Weights of a small GPT-style language model, trained from scratch on English Wikipedia.
Size: 18 layers, width 160, MLP 640 GELU, vocabulary 4096, 6.15M parameters.
Training: a variant of Adam for these matrices, 235M tokens, 7172 steps.
MLP neurons of a small language model. Each row is named by its layer, matrix (up: input weights) and neuron, and shows model dimensions 0-159. Each number is 500 + 50 x the weight over its row's rms, rounded and kept within 0 to 999. Numbers have three digits each.
Before each neuron's rows, "fires after" lists the tokens most often just before its 100 highest values on Wikipedia text that the model never trained on. A number after a token or word is its count.

fires after: " G" 22, "-" 9, " P" 9, " B" 7, " O" 5, " F" 5
L9.up495:536486515463531411499428540560439481528516460530534547546610481608609481582446546462518568446479601435478509511583447466491508497502521412485488528495472600511553554520496545445477467451493475456478492534512400508583481554567484511577461524411452484451541432467501484485547480494592493572468596515457503480486559543539473579453480592490399514487558481464448503488441561457498482482437603520501443452471497473416512427434510434436530583492620498539509554523570547483566470413588462

fires after: "-" 52, "|" 5
L9.up212:455508485499573509559585611567414427433481482456491462512552485588492470532500561394535428394468474437498398524618476499577506437472514513577492471486429471509412405502553584441541546485470484470520601496542502548476576491533465539581395564499473513457516507454610517474464492574545544536535527517505569506549482457582467494560414472556530529448513400530494505452524549544415439431449548525528540489474489571456509550562461471570501477526489521497484528439551547461567436426508490

fires after: "\n" 46, "." 18, "|" 4
L9.up504:540506434446554483518603536513509453431513503467508542526449533500514554586415494440546453533512515430522488528537439497604467391521456491468500500592469507551556421445514455451613493476567448571574431432430492461516535479545512517600522436442527507537502359495578525478494527422468509508525537489497453549424527472461522477477425499628540550514476417543490600480473517539424463524492530540527494500471604504421545551428389533533526572518426451513510532563572451518552443429480536

fires after: "\n" 97
L8.up348:528511543552576501477569465490456426504501522494503520517572509445502512561367603499483420571421421532460423503552500450560472356515481560486482476539473462561549526508525459543554474440482449506494428455450485439517494609608535446544498549497445544567542404489544548458487484498402514593522480494524549583475535455561509539465473552511574444481490444526520498580416496509500458495488500499530517421465499540410501618502408476556522454489459437498507530546601495499583513385589522

fires after: " |" 28, "|" 22, "-" 20, " The" 4, " the" 4
L8.up41:522543555483533427478410568435562374474459466470523482513563505528549386575415605463501506469503547529536568488586450475597459547490434594461494538508519449508518470570493522600601496523540461414526481551445540502524446571585491490572508556414392497508408467454504551540520458428498473509531490462538571463523578552529494446547530548554485536503472455526548456488541540500477465462418513557483516485505501506517460512495501404474483569434497502653515440444571546514523470389473471

fires after: "\\" 31, "W" 11, "S" 7, " w" 4, "w" 4
L9.up159:525529490573555372488506516486493505567594438511418456555525567550446452512392564488531439607472574501468543470552419532561464476540471479492407470459500439456432518536518439443500476509568489526462482401457423494529483500471528538542531555458503514500490550485516557480506487477456577475497425521522584588564509550517585448496475517542528492505510525570523532492464566530502519562548469568508501565447598506426472516411531585434483444577440425499559508538448378382494489444401416

fires after: "-" 41, "|" 12, "\n" 6
L8.up242:485497429484554427513430466556536509518458530483479466527576508603582533465441497444492468446463457542507488544576541501445494464460499434560518570562481522487498420528536598503558550424464358535443588499465523535483500449523477622499461517462448504473488496511517601477539376452529539483486483465568503568541518437605485460633465509478552552550466515459496611545593551495470462442437576553467550541501399512502482522408506441502574546532510532512512481516523493400512457417546429

fires after: " p" 15, "p" 12, " pl" 10, " %" 8, " P" 7, " exp" 6
L11.up471:373499515470433535531507540517445511540547444446507495525527531517572516400439533513540500424470467681519420485557513500536473452497391577517535517542491483533534475578477439463432497500364462527465506496537513471526422513484484553522572556435557532471527504473583561520461433529533505542540563391446526561499495510499367499446473536577487503477536508497496489522462497498491515540537471505412557518517534532527585478494488471541634429549535538544388545553509609515538443486442602

fires after: " L" 15, " g" 13, " c" 11, " G" 11, " C" 8, " ch" 6
L14.up267:462515513448518583517527590429472501510504532511649577542511594506462414486443554483461592504463583557540497559581405478548465465555470492519483488436487472596523473475478547603557447520480592542455400473536601493508472422523499426455617489472472567492579500478521504459501489435575559483627484508469479481477504531542467471528485476539385479573464447516521506502582472497456489449408511399467450461538523528498514447446491411525529469495509507471536530445594501507538478425566429

fires after: "\n" 36, "ern" 9, " /" 6, " p" 5, " c" 4, "}" 4
L4.up196:551499462477414534470469560529481545490537469425538514560516518522516483493502479519488479501478591506506494450543547478576535653476453555441519566565490473484522528488541533517391497467540458484478597523532501581461444503599469531533425462492482480480602519453502533423568422428434606535521492500444613568497447495476444395464503458512560586432554448496463572535564474467466475445444586438536494398520430555589503454472444538490503500461513578544552544559553472461496498359512562

fires after: "|" 32, "\n" 17, "ep" 4
L8.up453:504553502577579468467508578505475485501553516511543508566493503537462459417484575445555476499490492488460414522644487486532554376512418565501521463418553467461480460482529566561555498467527437544505410478514446423546544536603454536634494493461463460489536520441619503461477529491514571508548504547505530541468535436497543435513434517518452507459482416594472472434431599499514493449452542548545447514495543507445500574562450475510554519534523474494446534537448515431630425395589500

fires after: "\n" 55, "-" 7, " c" 4, " Uk" 4, " C" 4
L4.up634:464492516598552515478516599500533548457512514417527555524550488496446489508478570517476549522459543485446543503535460466570466486496423529494495552528448526577501442445487511550471547403486479471466466532554505428451543487518426590543442560504368446480512517532519584466502441516485436486591511455431556539571510577517509605549453522469502484434498409504396581521430520514477468442451553462480490391441467527422578567586463422491484421477418506578554479576519485402619529456508552

fires after: " K" 45, " V" 10, "K" 8, "V" 4, " M" 4
L11.up391:564506549525523457520405462474573480494573491596495556498486564457581538543402475518423561430433541530400550466530423467550526457460552520505474417605520508468467472603471499550508518592505453438459374448483473466519531505511475474478510563486398481563488460493567587477640427436526453561516467387497525519531581564513537593575464476523492474450435448540583475519535541468543520558447507472488606449536536551488513455413526499530545468470526478492482535462466503534552479414525518

fires after: " was" 29, " is" 24, " a" 7, " became" 7, " as" 5, " the" 4
L8.up238:569483534473432484509486530602535485495418504485532541456564488533534486481506610457566479393525481418560471546483427555495455454473518517490512513500483590508418389607437529534519506444450576427524502502456566461575477483450438502524485512550494516545486468524530510463532496427583488447509469458564422516593493443463442468639430532511437498501479454609502474523542569571430472538451459547571455563435579509447563507601548414466496514487532533506535421458454561524517430600437479

fires after: " a" 26, " the" 23, " A" 10, " an" 8, " in" 8
L14.up326:450490582474568500447461559496516510523471515549490523433593473549522435541418527537563544447497505417497439618462516506489549497421452499512504468521544505460433485571399458457537614529490504394497500534530458534438463568527513496406603498447421575507523481494522429563535462520516443479456593470509503477568547484572528470453502570583504545609485402512600517425552537535455493508470447509559474544478497442482476431444572420504538502506663457438415450537463511515497476477529444

fires after: " U" 18, " W" 14, " sp" 10, " S" 8, " w" 7, "w" 6
L10.up502:514493464517517449494476478544528553481568468520491569518520497565484398633392496511494554444442535535465475491621455507525504581600485513483479472585455466536479560503407498507454578502515563525525458535472451479478535550511563523545571528468413530465467516430476536480535424394455479471472518416547553527424475530471477464503496372439567513410482582606591545449554545475504474605569454544529505418524493574497552526521598436470421486525525525527546487498514453516559470457391547

fires after: " W" 23, " G" 23, "W" 9, "G" 7, " R" 6, " \"W" 5
L11.up456:487497556490483546520461410548474527477619484473501487418514572439483437531403532515484545556459563562430469452529400448506507541451507526523488497542518521463516501495513571529453498498587440530450428524458460508581510557574417519502441510464476477520596422523561514437529482422451523471520446501459519496535504562491409574491471549580538517486422507591514463577565473593534541512451567530469442487528569546478557461380456357591484592477497463525478481525522544457556472365580478

fires after: " the" 27, " of" 8, " Ch" 8, " in" 6, " ch" 4
L12.up53:493589565428511516529454562460511467545507513481431475456514538552471521527443519481521415457421418610522487562590448536575477471509413536482573563509633559595484474538438493563543472514489582492452506510466442415513459502465557498520519478445393501459541448429513519551523369421554568447487563465472540464563580518483477426463526508530551433457472556526554499512561514508433464536497497444463508525553628530468518517447459505450546518497498606500405430505509605479509456419502544

fires after: " United" 44, " Uk" 9, " UTC" 5, " C" 5
L10.up122:535489494412486512529478519541507530464552514391498545483557497477517536548533526463553455493487518527467462465480437502523570531522498500477496553491547594584454426448465499527587539485460548470439482495533504539464558518601473622607487460553526527433539523499518548453439480530423446503560520466372529603514359575500487506466442553391490476475429496490467540481607587399498467476541483477497481489455564504456475461540492518490462535499630575466480491420513526369585464579585531

fires after: " |" 31, "|" 18, "-" 8, " 7" 4
L9.up27:533583489566542408516480558477515440434466520527460532500634528555512420468525538473455553431477481402518503467643399446546524454514532610533530448508488505491475541470522490550576502454534454498521499553500579416543510557467486501558461449522478496468465557444522511509494485443509498541510473560539413427548610513570522531565512465527492569450550449522559517524496574495493507466523544516565463522425537518481465483591464391443587555393434464577384502465499503514518429399499404

fires after: " S" 34, " un" 8, "S" 7, " W" 5
L9.up78:517523447509543474509531480518527505480566441489466509447539499451554520638399627466539484440462449468454477476458477496574439522512461527491573522542516498452495418541514473514473456441513486506451418492484496453589510534619523533461518422567529489581541525596611505490544516430534518526476426528464536507524579526518484521396497463440488511375579563549511511433513558527397473612419491524492489655513552476525471421441482460434492507444466468494545498522581536514386506510566500

fires after: "\\" 31, "S" 15, "f" 6, " Th" 5, " under" 5, " th" 5
L9.up455:508523520476447462535543520548587557491572462432481471416505577512433513566437566482531470439456495515466529561453434514550476493455548454578408468504426521475523534544467439526489463348511510566403461472480492472491554496543516590634564504476544518535475420524561513521545491406462482499599430483486539561490530486471499450530620486483500552550563485470485501515501582491501479578409477585540513441433561602522547472394395498465511548557434474571526454544563524501534463438437470

fires after: " sh" 13, " sp" 13, "w" 9, " w" 8, "ch" 7, " Sh" 6
L14.up459:469482512548463577518468448575544432496477459457500526453530558646446473608539548495498546561480591546510444590519468473565515515540460521471467397558507429453399510582501524496458510551488481575475442434448576471500503465490519534502551485506469466537496573466541529513512403323452534429508523482546511556490536512485539453525468425526490428437458519554549421521478450474468472532559427581587547475512560477396493525500540408451604458584456553503480542558490450479536480438527553

fires after: "In" 23, " in" 12, " In" 9, " April" 5, " February" 4, " October" 4
L14.up558:441505396489512478499475582504437464509558504504461479510499587575476535541506528391507505476507498544399563462557447510571425459375561550535535477443447495535506480533507426505644550409563519530512476505552398524492546428638501587543586564443486453419544470503572542476499518430503478483514572503454595470537505488445473516447498499464451538481481398516541551471570532457485393626509543421588461567515481470460489500485428442491461485493538556480569501434497498493483485531483481

fires after: "\n" 48, "==" 12, "-" 5
L6.up223:484455525434549467512498525532455409469468494447445514534485610606550499507456549507550449545465507463381385570567491562539489433511515589532500547453549491511484391525531501545553522500460479445456473484517531459415533590513516458593598486491461566533536454494532587510508509448501464481500515496451450551513515513506450532509490471530448493522516457455524537547518509491491427519486405512592434530432753476468440525503552527511623561497446510497426506523554449482444467495458540

fires after: "\n" 55, "." 17, "s." 8, "|" 6
L8.up563:490560461510548466498544602507512417449547509476419537484507513536533495558405510483569434485471472530354408534590461463483437425557419603502398402602529566540577420486491449503571471451546492512460443498482540409463479559575514428498596481446476465499492489474540506454503493474488515502563511479509507509534538471526488546422492510555520464527514502582526608503524521553488499502553511505586498455428650488460540595443480510513470549498435441538434470620514499494437440473492472

fires after: "\n" 69, "===" 6, "==" 5, " \"" 4
L6.up546:477508473457528485558458482526522472457472558416379553544540607565549490572456525431535462528436378552480459491648476490593528432541496522540496427591611539515512409455572531468477533448514559501535518427436565463424466506527485576534515562503421480498432454467558534567582540446591523479481482474540523503484486534503496545538466517597458517527439550537473598511520516502448467477435540561497502547502596521431548503404459548509561566545496555470453448534524479458531406501477438

fires after: " in" 40, " D" 7, "In" 6, " d" 4, " In" 4
L9.up89:532515488472596475470459546487490424480521544443472507491505503546499469448476583442608485464506447525406461452470499502553548459464509516589361457506426486532547474501525598540569560408513543490465504501500519514451504497582484559575524549491469530523514524481530518457519532475465543517630477435490511443504567531472387557539470591438509609471447512488567503439537559425451435505465525386531457443529533561448542521451510562521586558529495563524547522435594607373541447526453452

fires after: " S" 11, " O" 10, " I" 9, " B" 8, " V" 7, " K" 6
L3.up124:519494622542514468539401519546502517528492466467487480411558561449550534564414469467493551528500533556485527521548423494519528492553481430519396508582461557472543495614417498581469518467497505478411442503471550519461480471517524446566577464463530483594522499500527531523447431530530520503594504429483463476475510454520530496492473609458451413545418474530654511509503522560463499597399460442473433511480553528443593464407562462498569578504501427562498492414558482488521462441596502

fires after: " |" 50, "." 8, "6" 4
L12.up348:456489593510591447544543455467484443482489444529528480490474491601511452582533505492488409427470447505482549535565426554578518351444436523577494488486514504533465447398477493518527526484517428482493539457483506420460535513468488420558458516455548572527482460443507575453493480472539478511501500464555490479595531534605594389595422501603566435455473411529523512574397605491441416458539529500486477521476529516518485580540495380577496520554452498536459507514515494500570459507542539

fires after: " f" 14, " p" 13, " imp" 10, "p" 10, " exp" 9, " meas" 6
L12.up605:521530501479465413474422562591493525531629500571581510570481481559487565546508506512497543442470442500528482501547538526492522513404493503511546495528514457584545522536410437591401474517517536448459442409465592463568537410456452497424596506533498410446509490482535562495500508614519511515539540451405529536456516466515474541428555503532549470535555509519524426470423489480432518541529498395500554568385449550492533468549406522464521501468484459572430413532524562471462480524532624

fires after: " S" 18, " the" 16, " a" 6, " qu" 4, " Se" 4, " O" 4
L14.up90:495482472491494481496584549437443566496584399513480505505519585472513456567478612469453587486490522507492480486502454599498398500479518509495412526503523495443466569603458461503463502474499495473488567397427410440451492575567471591512544520543523437511508560450570508430530458501449364454529481551524499430602542461450501483541509593495567402525578417405514519443556525474495502611461491416550488535497554554447523461444508477442558503521525527525493387556502532558543472484529549

fires after: " C" 15, " H" 12, " A" 11, " N" 10, " G" 8
L14.up470:529429504484533587484392572520522501430463478407472451504520515460527453591436513483541543508484521487492530512577405397579462493530597473549512475507424557531507455590539458558498456592543551473439441490493482556465470543481525502481469555402490449632598407534526604535510355508562442453424517495508447540494507488525522596508522506487508469561464412485455503581476549574479510519462601539479519539423487519459524501387434517471460537430556499520489451474544479526542435490542475

fires after: "\n" 21, "-" 14, "|" 12, " |" 9, "–200" 4
L8.up134:609472446453587398494411521531424434518417507417464452540567523572511461564453511383427487480442559503540426542590517550565569506551390495505508506535494431552509509551567508545654485424457521473516492570484510517540579520563410520486480514488507499435504514523624561458513527399571545511519484478512417534564445476530431454522421507539518519542506486494578551545498591525458459480490512535553547509494504523425522493523578432537492497465446577470524531492531578483494472461485419

fires after: " |" 41, "|" 15, " the" 7, ";" 6
L9.up625:522604458496448394472412589517508501468521472514525478539641506570494469512428542397435451436476548479554511490610491445479486513492456516510569550486523502524433480558505532574552557475607471494560413561541445554558490428511453544576507498541480431490491472448511510524523475430519547531566626481499444465497465528574566453549472557499466472480485531470543562497559691452472494454541433530514435579524521456516511445566529410454574505551498525575462496469451500459493423475506488

fires after: " k" 16, " b" 12, " w" 9, "w" 7, " K" 6, "e" 5
L10.up530:544528487433448448466514463480509484515454423605447542518536576550470492529387479526452566426462575523478510459560518502490505492511416474501465441525403427515437496461479493558537479501665573555415488492538461463462542570519489477519482558515519490525509475493531544385607518480490587450575467497500480486513522516423499540464432446517484440506507459600508574510583488557516483574396480467534571499390542550572462578454578585533500555551403487480549582536459491482415474486568496

fires after: " c" 15, " C" 13, " An" 9, " N" 9, "C" 5, " n" 5
L10.up194:498502512464535526500429542508454586600436514503529510461484456426548485501395497479547507513479546569493604485567474522494429533445476535552499546461503596578509379521481478472577466431480541551505419484594534466581497492478573456571545429549408514558534524473535562492453513535469475465656576475494566504579492475482443560464497506541514396543597441530483512515486491542511492491510510461527397393494472528515488504514369461476549490474569463465625436535528480426533436524463440

fires after: "\n" 26, "A" 12, "E" 9, "O" 7
L9.up13:522507441479562434531523508577496452482506479552438512513549538515534588561379506486471486492437466524451420418515612516569443481540522582511454479585492512525571486494509470507533518440542454527485427429452566577466531539561587559578466406459417487474494396518566522558518480538466465524512522438482505553526450622484590458458534599637457477499477454536517546548484521524552432520487518419589474371460499541462556519456503512479471479469591481524522516601538462450491485414512468

fires after: "\n " 33, " |" 19, " " 9, " hold" 6, "-" 6, "|" 5
L9.up588:482578520459520466558537536483514530479457419560507470455540516580505451487474490525525505380530459449483494520573437525561485491427513446528509429459462517467404521513562544484456504419511503476511482518545518445551481522521445468549510525401558435461493539460494517563385431489530572578538465439533440542488545444553548517624360471584498520392520471542498461477495650514447478418489547527513465549442538554426491560553471436568538565544491486629489505449501428545452451476404473

fires after: " c" 28, " C" 6, " L" 6, " P" 6, " Sc" 5, " B" 5
L11.up228:450521523438607506482467557438412548511472560541580530498480574465505472519427552512580494459509542422455491511471409445572546461504498526441519481524563469472400526502502485533502493520488412523439469532516490426477508490474496535533551591548427391356501544579513547499542399391503502518592494452495539506484506488536370507482564436617548542530444571520563526615494482481517455487479498450537511464464552524467536589512530414551456512518432493550592511484533491400557466419501508

fires after: " V" 33, " K" 15, " S" 11, " P" 10, " J" 9, " Q" 4
L10.up462:442512559480517491541416589545519541591493506540401528451496484460590544554442551487502544551472531555480497484557352471503525454397455506444455492533490471476468578628523498485490483536461481522394418457483431542479522448524569392543518469476544453568573524512539506580524463508608494556486520449479494550418524578545490485504406479552528446553571416459508495508485584610482497572518538399480513550532535468440507450466491500534536526477592412523566478511518527549533461396545499

fires after: " |" 54, " a" 29, " the" 7
L12.up114:477482584534520553460537456472498492425436505518494507407569561506504419620509584497534409382466472497467479617475494513464523443472468534510464437471517499555449472466400459579596569466531495555430500543442459504528488455535456449494527476515415569506565474500475510461513370429544456477551505525543520470584564512523535483609417583550431472483464483555477497520550508474428468531504533505530520561502578441533497670526503445505402525487532505450487420550528565541546473556468546

fires after: " V" 16, " D" 15, " F" 6, " P" 6, " S" 5, " M" 5
L3.up503:502493539428517459555331537556483607535573441541505483528486581477468501556455497425483478446479579464459406536502422504469510421488484477496514478511530445455472463648452539557469489490516461489445485454445545512543603504552423534542556577496506475580490471481567540418524443550501498450568442403478466539543594468531425437553467537580501547584517543504556479515500524527522487474531422478512530467521542522481596488459553417555499539464454435553454480537609576568496434462556558

fires after: " re" 19, "-" 15, " comp" 11, " co" 6, " dep" 5, " con" 4
L11.up100:473548532478536558473493581450467564547536434505483459522560636500469515485507477450505543442486489432507497445483504532485493409400423540607391550471520477576495534472487448445531573470480532479497501491405503392492518494525604531531520536479520396484522552441603535526523430554567521464438630449510500591486538456489440536498461510513490501548525530492529585516613473458434544393522542483500506541425515558449462489470432564561556485526571543476535540479506588381481439475452442

fires after: " G" 28, " d" 13, " Z" 9, " D" 6, " g" 6, " l" 5
L11.up129:523526538480563478498495544491564524467439530491533532361555554563573489487440515529511509486497513611528497480525401499548501511433439552423590467515524502519491394536531595519463506436553526414456391522483529520447491490500581476453582576531527512526568431508467500594536511459564452503606513566375478534478514530451425510596497405463517580510479506448499560460542495492456406486426513459483467459477558465569438584573514461482526578512447472476554488539530465452535486388462409

fires after: "\n" 43, " \"" 28, " '" 7, "===" 5
L3.up298:479519510432512465498530522494502454492442420431404591513490610597528552536419572436481489517516474473533461535583496482568455378466553510576429473514478472497438461434479488450475535501537492474574497443458503478477490460515537450567506531533491487573529491437490521606564636503525440410422493496485516556515591495513521454428446527564472473588596494477476609518529483483494493571447455593579500522437605439386522442501484570506509539445539603489525528494526518531569454532534553

fires after: " con" 30, " cor" 14, "oun" 7, " comp" 5, " dep" 4, " rec" 4
L9.up433:488535499535467512577458592446451555502506464407536522563587525498541541495489498488538399436475485494545513444586475517576445413515511438580533525573523591557427498552453510377478507381478531487540487437575412411551453519439483441544439487504563553500595504469430548464582526558509485504480584476415537529555512547445424541454455403488511546617448480490539512525492455437450506425456511520440521583609515497512528477562466491486552446456511540504476566505582440513534452513483474

fires after: " c" 17, " al" 15, " con" 6, " cor" 6, " dec" 5, " ch" 4
L11.up280:519519533476559558643465561443417506546405521482462428493555530540580478468479471457503471544483578490455505539538502504507446514491468529567427497484450578549520429607478458455582541395543580480411470479532462533445481420459503390555544567460439505538508549519568513527480474519563489481501572516462498483521487502449456600588418576446430579493474455563555531489545455502440513466544494385457511437447567458495473503575503510448555500562512424460543557480580564466529464597567494

fires after: " in" 17, " In" 12, " con" 9, " ob" 9, " ear" 5, " Ear" 4
L11.up141:552527519550573525485477617491395487414553537568401490524563503552480503500466469428514451555499454464464531536546486489497525491502457428539437465473572502422497484523441386470648477480516586476507552471553401531492463503561495518494519452445520510412499553513538547511448527457405481570535492541491514541566640544425507528431515442580527545508621505524630562545513502485462433449499489533500475462496562533563482479451421470470524561460369518487505539559486521409510473490452474

fires after: " o" 14, "a" 11, "u" 10, "o" 7, " s" 6, " Ta" 5
L10.up307:498478538455529399546442472456515480516538455417458498581575575526545485454422487517406527484482515460493543507497609550468388460509501555474546476488524454500481428581478506458508473440454555401482463525436461512520565493508523535574504464462422398602530460514488527545642569530507478406465581555436543462446532503477505442517494425508475389497585478529508544513506559500532480531540547535495467585495577452608590596418436532540608509452524517507512538541514564486513463508413500

fires after: " P" 24, " p" 10, " G" 10, " B" 6, " V" 5, "M" 5
L9.up435:543504524452535414513496560483453421631586534561579500507539493478587442564383509475505465437506491557512505512593421436524513526489466539440458377526517526490619519523510509539531506494534489426480466412542445499492437398486483462499472493425506558550428465527519620476512533407571484518528514504446481456486481484448507565475443545459477587656433459520540455474455516577453535496549491528538533554483489482550556485482457535496562547530434366468427473523478484517502483474604456

fires after: " R" 19, " M" 14, " Sh" 9, " S" 9, " W" 6, " comp" 5
L3.up605:513485604467483387470517460526406485473555514491478468512531562499521487522366484507473582537495554475388511482519401501534574443468509415561510433532472462416575524597460462540426475442569428442530442514543484512512565505485479562448534515450508494544577462512636508535553479445462618504503430416391430476496497577521524520505534459495538471467466424530531535522513453538500548596505419510469448533500510515430563441426521492519610563535519564520444525567527583556452498497538495

fires after: " W" 25, " S" 13, " V" 6, "D" 6, " R" 5, "L" 5
L14.up431:526439513479599455475482440518455580575555479503601492625569475522425507574352529440510459452479487512488508474549381482513516485515469460510444487570463494490478513549478573530471435511592483480387410501511574479441644467519497487498414491533490476533505433473530520508483462411554544562517507474421548509384557481528471585510512474477562470448541551516526456456551532551448557565463648530486441545503512555559488517475463397582539522464551488496477537525563507494488482466539545

fires after: " G" 19, " C" 16, " N" 14, " D" 5
L9.up633:553516566556475522471413623604504525465533460461494552576522549434547478594414482479514550505473569482419514508572537433539434528524482432552480458477508635552487498564511578499504458572497499425439466504442428542458510548559474456573462495489500434577560453537575567541453419523543512473554487442476529490520440550553479592489479571454461488589439499513489487501480482502438512548415562567496415455468485550442535471506452446487500605520588437484523470461554489453554477383583460

fires after: " due" 15, " conf" 11, " In" 10, " in" 8, " opp" 7, " inc" 6
L11.up160:484461451487552487550502643548489558427527518516482479524521463539410525595485491485575520516513539515449473504556429531561505495425444515490445510554589537557452546592423520417481572439452518558504434433541505642539510491500549526555478453477462379498494531481495550568467501544500470594473506457413496503416541550509425501417537471557380425502486539531546518532570562434537537459496540432537477505464493609452538542494536509467463589482478427529458510470535568393497445479402523

fires after: "|" 37, "-" 8, "–202" 6
L10.up366:525606491541600412481425582492467489498491436489485447522616486502511517445449535441466441458485510485545511565669524460590548511554499533528587481538537472464488497503545571490640484445535465527542418529505505492493484551466508501561464442512451469432462480501534550546441495494474524506555527507556468504531456508545641563513393520544444507515498417518507549475519606457491528482443443581542440536537549498461484493504480393452505497563437561518421546435518411463522408446531411

fires after: " d" 26, " t" 14, " o" 7, "n" 4, " D" 4
L11.up230:493481500465441503459481557541476519563495527520545486534555546499501499415448495444482574425487505425476501616620438534473543514391420533445530494554500554455478479590491529539470477405478627447484519507477422480521472503582470492532572577509546490491572487429515595514600568401443454437548495508484569565506505481548460564503492523474415561497534450503532523419421491480600436480486437427473510431508604473602524508585474466542585482393429519516496492556457501518543458510534526

fires after: " E" 15, "E" 9, " sy" 9, " d" 8, "\\" 7, " D" 6
L3.up372:473513552469570541502367611535425573589464507511557552530535546469552461493425467557505533429509521531510591474586483505435478488422462517494439516512601589431504442568485493474567510523482536452448493409441537481498461584520461554536548497436452498486571457454574570553542454464553477506584491562351516517492596515497462483511521512508498591471501432470533517426501557511561501509453536464526519462533547450496525484542420413480502538542476433492470442496479440474546465373456373

fires after: " the" 27, " |" 11, " The" 9, " O" 8, ";" 7, " B" 5
L11.up523:457529519528579461496484562506474501594505466501497446430521549412554476584403483472411588492501429416473504464441533458526547429458499530493593456595496573426408536483412547486546491587499524468364505436456381466502485533550481470565570384469498513476485480474506555513525483431588447475495495509484528518523536596460529489596478566459553453535547530553522499512491521461479546562443498440530460486441513602458562549451559455598473533514536569475460511573485572514450491486585545

fires after: " L" 29, " l" 23, " K" 11, " B" 7, " G" 5, " k" 5
L10.up401:555515595518497524533423489457484532479437541554471454442519600491596455483383506458453533457448530501523490509491558505507510512535428580563511449538476530489501426542590614529515497424532492459546474469495470517449503448490639490495569630494444508522618450446552544549493421394572625510459505496559452587532542545417474532414434459525470518508522479566473511476523427440569529503524440523469470391529495618551473532501503457532507538461556462464526561472510464470516462429530494

fires after: " D" 19, " E" 17, " sy" 8, " B" 7, " C" 7, " O" 5
L3.up492:530513531528471537492440572495436542479454446520547490412508629434533467572497545470455484462489540505438516508506535468484485485510470498491513408512439565495448467541505566578524469413513506486393378419548462519471488520544492441497509498491481493597506506465471598486514463559469537523533549450527495460552572558518442573474473599638536565585466520503535559506493524519459453494389485417515532469493559431461548458456464391529565582410552515440400569568573582507589473442524494

fires after: " P" 21, "P" 11, " p" 8, "S" 8, "-" 8, " Ex" 4
L9.up592:489505510526513398543452495526574430458577440563532464569527488520501549473483570478474478427489456505537462527532422487481523483542578522604464577573524512478607470504524411415485442447399524513509458481460545475571556462432490479508437545442505467499521454489564560602557463429544440506480551415477598565456516459515424502392459603376539573551610503526564435463477567503506477515490569562540526528562515436558516444505490494460585429497546504528445545494483539540517455426552514

fires after: " a" 21, " A" 15, " an" 8, " An" 8, " E" 5
L10.up388:441502454528527545577494491475449541576481548612494546439547594462497468535434525502494453578502431506493477532512579468523538472521398576428564525487547501491425412529420626540520625469478533429441472486538535500498435536505403489619559425523419595507484432490456533496486505519536520562564562492454478445488611531461479578522520510506540456553509469530544509493411543502495443507497395496482500521509462434510601507397467437437499503487492475458442477538411601427513492552517496

fires after: " n" 14, " ch" 10, " Ch" 10, " p" 8, " b" 8, " V" 7
L4.up156:425495577450454557501380621496473563580516566486470562514517525510514500541460535458493512482499538470487508524511417470583455473523501547531514539458501467489512481608465532534422507555549560485472448542493503472569432456497501485545564550467449494603614510509544540562499500406532465414545456469437482514603619466503465394432452532538452436600419464438601504463520474547489462504466495455472537444477515473428511474483453505508636486462585477546508480491619528527596459511574506

fires after: " P" 23, " B" 17, " G" 16, " C" 11, " L" 6
L10.up87:499471556417584461458451508554460546474609460453599516581581478491525425502371523478566596423496465525485521488581420500474418561488579553518556525522471603515532440571506563543541507579528450460514463462432429552474442477526499489496502596396452471510531436476488531531555503458544529443482544466497507548489485510526476512514445552489484553571418446435519520442468491509481440597442550498536431503535553494490548517449397426494485602562551472575448496470508446514552459425605506

fires after: "\n" 96
L8.up211:539559484474620419479564543455512473529398508493525458488493491562522558506404503384432474518491422577517387529616480518492431432509506523564460514468460544481533496519512501596580505381455597450543494430492492426564559534516437502526521513479468539445520545517632529496417495525505558548551534528482460552501550375556476550593486569483550474471501441534532490498459521461371510481519535467501524472402498456414519547519439493586505466550458464518528527528562475496470438439545458

fires after: "|" 68, "-" 10, "\n " 8, " The" 4
L8.up156:478520499433548433441503555445456449454469473553537581555526493550505453595475498473485511491464442475510414512527468454620567439550379523502510546485480421579493446527565543617604552473598445536517418473420461501518472549602520493531529546513415456447450427452541569500516522471521481582515492512531492540453563473567524467554414525543564431504467468518603488529502548525424444409473531528483504533455492568543444589511555431554475536454466512590483532526473470488495479383556558

fires after: "i-" 12, " o" 11, " \\" 8, "u" 7, "-" 6, " ob" 6
L10.up526:574518537491413477689464419441465371534435480499486628569521583544538530487482506498424520404458536542509519528546502502536507393452446597495513563485446559462431489547443556475470491512475452541460518455470507506492556516527501511580509491431539496522542474425626547541581542479554593428556455522498523534508574432473433525511450456474424491499570465474601501481572507444569551464518527478576435494504463507500521468448472560512560575476545549555458511464439509482545474523446485